python train.py --positions="rope" --lr_head=0.00578 --seq_len=768
MLP neurons of a small language model. Each row is named by its layer, matrix (gate and up: input weights) and neuron, and shows model dimensions 0-159. Each number is 500 + 50 x the weight over its row's rms, rounded and kept within 0 to 999. Numbers have three digits each. A neuron's up and down rows have the sign that makes its largest values positive.
After each neuron's rows, "fires on" lists the tokens most often at its 100 highest values on Wikipedia text that the model never trained on. A number after a token or word is its count.

L5.gate263:521551583568488409496482447470498582533517615541398573491533481462503515493472478536502504488497496452487496511500509571520548509523454511486522543470638535515536490526454492477465517511576528479546406513511501573544597434555497473461538452538457386443400574503455569511387443527424501470468570523491500561416524442530630504397547469449547482560464497454484562515455579513570570508405538481562542572431527512486534512445432476441470472559535532421515472454453424556413523581517512
L5.up263:483610523557487481450541405529427558464495459439593466426551537596564498577454360577521492457498493462496506482540554591451527504534561404471488517495422501491490574532503578560415543453442481532463513504455498453549449467493442467606498480545482433602438503562470482521501434545462491498456548477462467544519508459454505417558464535559565503477499555544490462562505473521545626534447549601518510546534482406522436614466510538478496500425478535515549426473398465517466458522510574
fires on: "m" 28, "il" 13, "g" 11, "es" 9, "um" 7

L5.gate162:500506521530563545508551536561520592418506557525506579489484462511490545540501386493498427586473572479473508509488456446459512444559456464514455580520553435495431533490425562498409424530473533527529519597537568579504435440424515487452502496568467491537498532568535506523397398485446439436506508472560390495494594481486507560487501546530523509517459499483547552551484499517603547441498503464446561583446540540395607516493430460514398494406481432424524490512439442436399460450541492
L5.up162:528565517513480454515577507440484525441450517576476545548409487460466549490444504488595442564554530505472404462529450504540583518527400385421498507581592491457494445349493539554588503528551471492422489447529525531536490385511470467553559463508492460455403474468488505432496442466522433461582554545505505507486572527496411525584443463541531467525536530512515501534481489487599455545518476486468492442514464430402542492437475568443558520466553544581574443423479532612468492464556525
fires on: "um" 16, "un" 12, "re" 10, "th" 7, "est" 5, "m" 5

L5.gate473:493449489480510481476528519399381419532488453530543572488563465547551490543488538483477512411551457449398491443534400584540571493534429438454427542485401459407509489526566495540510432521489443495498470520542536480552504513512487516464507546522456503458605546520503494546479489553480507494517498475577489577515582479500573459491601375457503500546575512446368554512556513509575538509603544553416631566531586516501525410466526536523468508435550569440449472529574446485463463506504515
L5.up473:517459446504571475514508513558454562466500504575514539385449475432550504558406475573492563495490475585539485429535567536499533538544455477414429431508495441556429506475494497416519515534519494493465438433561514449486516499491524523464500586556432444467453461420408562541484554473463577592471497550375419447500542470498449572450475542467417539455474491589563373450437521461511447511490512448553414541496542597483489468396532553542541535570525500512587497437388480483484466523499523
fires on: "id" 20, "ar" 18, "ay" 10, "ate" 8, "ind" 7

L5.gate41:490519466490471462520475487585576518499503600496542601474588484503515435509609427477466429547520530549543445419546420536503563506560490509525432688547511487460481476522477485460468531484400483454537491548482544580571520504492534469487529429447538499502470567529586547470492470471462461451531498371375386532548439478460577581494598490515535486566438428466476482505469496603526491472449532437431489531461445420495493544514522471500462412485552501529514458544452458444484577500561495
L5.up41:375507542527568456527583525423433471447527495428485427496524597544427584424520526528429539637501554503455433546463523556458489364515458522518517418553598502534502502518476463520536514570560530414502525508459477476457477438511465519445491446466444515482500474454562562516548462457482466448409503479477479458453439400546415440494485584505512490417456546454560477491510521522425457462534536623492563504454519556568542452418473470589488607562520491519434457539495555518443495477467486
fires on: "er" 41, "m" 14, "at" 7, "em" 6, "chn" 6, "ad" 4

L5.gate288:451502577483533437546530528531474504400396528485562469494612521424581407416629465426526531455509439508363546557571453557484523446502534515480524552497422507522425524523444554429466515465459587480472460435492527519470565371566545540504531524479468491555408452533525460467489419414434570553459483458469477511399397531563579491478461479562501460479509404525544489478469501570499421551478431425486469552489534459521446482459499529549450559474538544493488485531526497443496464518526481
L5.up288:492493492471646536482549579448520441461583465471574417524450494534416483500502492596547526639492465497540551497511474438415487417539539567501519506512507482425536526484500486527536499538542495540486506498459431467461428484494402374477506390512528529488432462470461536464610521566549443534490497437499502465575484511484493500467515430480589494540441455486463505408464446479488472439545633504406510482543450472565469552546443403540374424551494495505499441492559450493424454524552463
fires on: "m" 21, "n" 13, "os" 9, "chn" 8, "ad" 8, "ch" 7

L5.gate241:561497498525520509470542597508527548389511401468443504614498566585492529424524548485510527582526537520436463560544508487503476472525512487471466405441540526469502528515422465487540584499451614611530494529494529445501524549444557548526478451415475616529357513622475547535518479547513564439462456514444518514493506471485572477511487547612480446540476549495470460497541611406508479517520540462464423464556529496423408481456549501591477506458520454551504532551424470455423508487575469
L5.up241:596418554423502488468524464487440512427485544529511509472516501528535477508571429441450526599569594449557516510500546381578513547519486485530606527505436544516537604520516504518509433596449458571519485541468488519482565509472531531422553474554485555527474479544602543589539494595434478467432489506463517499501549548511488509521448460499481451478525634449427387378465538419562459548536473514516395512551487431485442465556454482474482443601510462562529545427563483495514540447529458
fires on: "c" 28, "om" 16, "it" 8, "od" 7, "anc" 5, "or" 5

L5.gate417:451427541489552558513543486544561445481454468540527510419484449506504407518530476562524491471539577508533580541523502578547497439439606556500566361536498457457593607489507530441494436428574567513509445420572459465469435530550582471553572493557430374485446506510455405542488524470438536528535490474529422462498453481474460478521398488461499508469561428451461443497439507544513505542479423437463503493443487497522520597523449449545545506482527589440553508562419585532527445480538432
L5.up417:529454474562523588442445431468376382548444484508431462486525514437518472525536482485499525490521497630455512504469399558525464446492545457480482575503518504465469506575576550455523504526552526452527453562431557559555492478590471471437542472532508467544491394518519495562482593435505490493529516447556537522417560441573497403558498525551441569445561570472417509501500480394456433522546496440478498547501588500448541409562539483449566394437472563486471501610418495440514504492492504
fires on: "land" 17, "ar" 10, "est" 8, "ol" 6, "a" 5, "ic" 5

L5.gate335:527505556482508526399531398490456593484507505453499424540497491462492556438553507552431455520566550466491410487441608424540450397545491493465521509535519477478467473425508579597430519533461490551518472416452463517484508394508505460514520432501511524477533436484489485582533522552449572447534622451499512521541612512488442436476474512579421490484511502487416492540486407462589527569668531461539492451503492566498587529571578482469564488401551485536488478476403487546522513502508480
L5.up335:544570482499473536503388491516493522478518551467505537549468507494575410468525544429538493603436338496457528485509558627519432457506540599508533495541479473458458395454454564615475558478574481504567514563522535502562505416451539493610488479533580464577430479482513506510601476545547490587487432532480495502451562421455610518506533530439492496517477427457504489521505443477502490557518508433511521587556523532497560489449547494508456551438567613464536401535549462504501496430525526
fires on: "ri" 38, "ur" 14, "ost" 5, "en" 5

L5.gate338:574530446419451537511522494446456525468447455474468516543516538487515450489583495584372489503514555518515458566390615507533551469421490514504504480474461417496529451490530500478568482487464456528497443567502417431537619438467561415576567518517556539577485465437455540506490542524581486537488433489559421392569499518482502495519508534509441511476433539476489488453469478491592544501513539537482418384531441527457510396559470530466562496485566442546477416540505354524483444519522611
L5.up338:552530467537429382474570504528485524423422421528565545524480578556483524494520512513488522545452525496489523479488600602382545455533386500596550528558494459473454454472436477432521546569506550518462420608455519504585502450485461392473606476468541529521538520523452423517423485607466419500548565528474518481519541520480570579495394491466551474478462508501484471449521494416564463512510574494580459507464428541468497467562498479588452520468519456535430431466582417481536466461529492
fires on: "ri" 36, "od" 17, "y" 13, "en" 11, "ud" 7, " U" 5

L5.gate17:563463548479463460537424544523571536526528488613436534406504520599543501454552473509417381459578531469513505430521420536484531425491519489510458456500430429446586462480517461501508460331472557539494421572592509460537471504548492536473425492507556484478517502487476416496468515528527548474570467377497453565442445475485544474535631478458468542538499423556508564508494610533516476491460529420415490596439472517485516481576481515464543489564477527503520480437484463543588531416504475
L5.up17:540492462572493519465450494504538483453465426568483486455490552525567502463563409475489501484489574577463480458449635548511529560518460532436500464510442496539505401423511489526598517470419539451577500480494585392510489523583403521453585499518429533552530436585480461541460612512472523525555570447535578346452479466584445473464567515516477499464457502500522548491437466463490526616483518496534460443508594542537427522515495522421514493506555418473509508401483583490542417496461484
fires on: "k" 24, "l" 22, "s" 9, "t" 9, "ut" 7, "h" 7

L5.gate542:543506463463507541469501499480528502567462463542481548485533513440540524366487524560481485516572430423494382492505493510533459487508530588486477467422376468484457527440520495562427548420600556495441446495575484508525512483443452487599449498466477537455493533594491501499411537488450606531547529475509475594562490524439468496516592470439451476509454483506391584477563441524496455620465461504546566449497547460498571482508479401441601574554499533503569513445563435477583499468445584
L5.up542:483522443493532525507585518464579454565591545570493453486529552493559495471557514547485502510481456478499433485468494518427448401529562529497460443409472521463531514495450532537495570579505556430419455486532464452560452495429491527492455466404496509494528552522483585525474526505437512495461461453573522468530602458558427436466557501520488553377465489468513556556454536486540533573496466545525694476595598388476492518527475483512459499441480591464575421580520381477559548527518512
fires on: "g" 25, "ett" 12, "w" 11, "emb" 10, "p" 8, "h" 8

L5.gate279:581429414499510514508564545538441546468477406454525567495545478580554555493502418413451458544535560527476403462511493506453477495493437392515442534460507468510506526499464570514425517449447490516524473519462440411506471545470576535528465499522384494502497413487486534501538435501561458445507520439437580441468576584385511535438601445545500476429520519593561492580488543431523473493450549577524506476479493379535510467449572386528575508481532484428450391523543463492452481449509455
L5.up279:582424506505560565501447533433505423496581536582536425473504475454524422571647463552473516444454543494529474424620555536526563632559449533552512492464546506508557551504541511542460468510389459390473549586464437532469454579549511547396489456371506512543487499521496526508489494477463465452503412455533401537557536513476503481509500569561530502463516510462512523439510557502510487458414474515438522520436461605582496480471414513493520560478449524517499572511465548465554529478582539
fires on: "ter" 25, "anc" 23, "e" 10, "enn" 10, "l" 6, "or" 5

L5.gate11:516451513544557516458529481561472524478460429602440458561424538488579551503370514480512538546523591514512574573495467550477584412455522430515474470539507448475414616510589549619435515353509526556527421509506475543471539509577519505470520519579387478510539527502457490498453497483495541489509433484474517426519509451557461569533573472494499390511461485423539449544473472517414482563489570504436573466444603469444496485494567521517577464509513535498459482420420432531542493479482453
L5.up11:454449513508506468486443495440480544488562501452473486489446528557580465468452482578576434467483527509573475533427480520462568533529606550433491560598561501545489524499554440515553403510559472514593523498503507486419454564616443464541480470477518473545509494509485592485484506552565670460590499432548483477496525477592520554424475516569483496502485576450471446472579477572481401468459495563545348452502567510525544447479517431499584473533527541533506427442416477489439579510494489
fires on: "k" 29, "n" 19, "ar" 16, "á" 5, "a" 4

L5.gate138:516533595457501551560444448454489447564518437465458567571526544494470415515483519604542523528550406423528417471388545457552524459491484457427474560575553516509468501500497437476503532518536487495464462461528447536521509452582523514535544495487550445503556476449458474512493623514481515464517483576574543421454534517415499371405537445431574456549497471537443463544462502492422487512413508446506536519510545535449560424474560469485473435460504531442517529607501487434592345521477414
L5.up138:497499513444571567495527561534446446510530505552432443457484525536547552418469593489522472505468540522416585549564544584453519378443552490491566503515382435666567446607496553465420502486460497508452448514511468515456510529505506516490476500526454561621567446456467524468539574572576526571429477537502476561419494422459491536535454461516545492477487499503474487512473465448505559501533517582407487477511447501481487446589473487437544516394569436460532519479479429552547427536419450
fires on: "im" 17, "I" 12, "ones" 9, "i" 6, "5" 5, "umb" 5

L5.gate478:588432605487561424375495495501539500495479534512541553509531465498515495504566425467449537498497573461536461537462532486471560517582467531476537571550442399406429529558468456447467497576503499491506501540487505556399492405434521496555533463495417541508466487401407506541471455472485480425529482534486453576419491577425479521481463555495559486542343485487487556541523572529495504496442519469394546562458496570488482482544555440441448521562479489427444480615562460512390483535557493
L5.up478:523555507441443507511467553518497565388542506527510513501553490517385597518554449453448497668526522550552494445480481493484493513485432457488447506525484529535498486372538518554548491645527514459598519562483432554481505464495421478553548553436468508360520473529488460526476500566532531464420509537362506479539487465569502532507550465526482476469474436575505634451561540538431455486480513476479524501505426544603612521420513490448499504472617485480508438520451531518498524479512525
fires on: "il" 26, "at" 20, "et" 20, "in" 14, "an" 6, "on" 4

L5.gate546:516467538454538503581606485405514524480456470560533557462550481521576485510542400527518536531522552409475478505501485693431456489550479578518494580473492443515486505579604496456450551520472512464511436508547477515508509517489486524513509345388521427538524497433527499552540482556455400413560507429389507502473541566542522503485489448548433582503592538536549456468492537573484440462482499521435551495451538516540519474525529423545461508466498538441430448543561422480482395519534496
L5.up546:577507588486548548461470486431526499466519495534527536646536434562473543533590534526526617479392548461461371481465549600457535521534459534569574397481416510519466525450608429490458480460527418535502482535555471511521426442536502563468535444428541463505454520497522512522558470536545529495607464470423546526491446482522536520473473468487534578433492480506602560521478604485499459582460469505554495453580560570550544427587482567485540521491516549493466481441538409491477440498518514
fires on: "in" 26, "ter" 18, "im" 9, "r" 8, "ep" 6, "on" 6

L5.gate234:473559393549515455539522430445496524444587533518500481407485540476531492603421501474415528455485530513492515484498500526482577436517581606486426451566526464623445447485514485528478430453416537426601485463453542454532579594497485454495439453455492538447460533522506476468460527465477446522475478457603546534504530535432640538539540563551422474408496555532538475477391542559437508547524517541411496520516486398476539422503441422491480418514519504572438479508491562493538519528563505
L5.up234:661506460442490463435521500518463540483561511489513430423491341489517493498441553499533594498540407496514463475517393371498594587580444509518453415495503504474442401440497406449480491461497456399533430433477490556522528506486531480500495457561564492507465511469556510538482563503499400521562518460510518468443498613510506537473550522438507492447530460517541522526523505536450409611419516460514460515423541394455509455574548535523473548541572501563462535471445470509495503522509442
fires on: "ly" 16, "ou" 13, " |" 12, "ically" 10, " la" 9, " del" 6

L5.gate373:536483501483510432481430531591530570374535507587432474540449477492556522480523492414481436498499594531443508474437450483442561518532433474546542469521468461461608508479529376498514491398514561482549462475406510477516477565553544480473480460384468556544476548502496450515381468453526546476520520470424464515559438515472539590465528407421442535517548445515532508521456493526597389462438515539419409550479594528545511476559490587522519476457437501478513484429408465464496514452547571
L5.up373:564564505553552509446611546461480548453509548463531451610495481495476467461548492536549569431516503492509533559489567518477512515573621559421491451514476539534541519458451543473496394520592476543520522532601516410468408527497501579527465554490559480493494605533510526459494433504580456486521519430536511483542441625536516494512523487486486487492441453515573582475467556469422357503545583555472421441568464519490583431517566531543523484498464473468436454453570545537511389445478579
fires on: "l" 26, "i" 25, "n" 15, "k" 13, "al" 7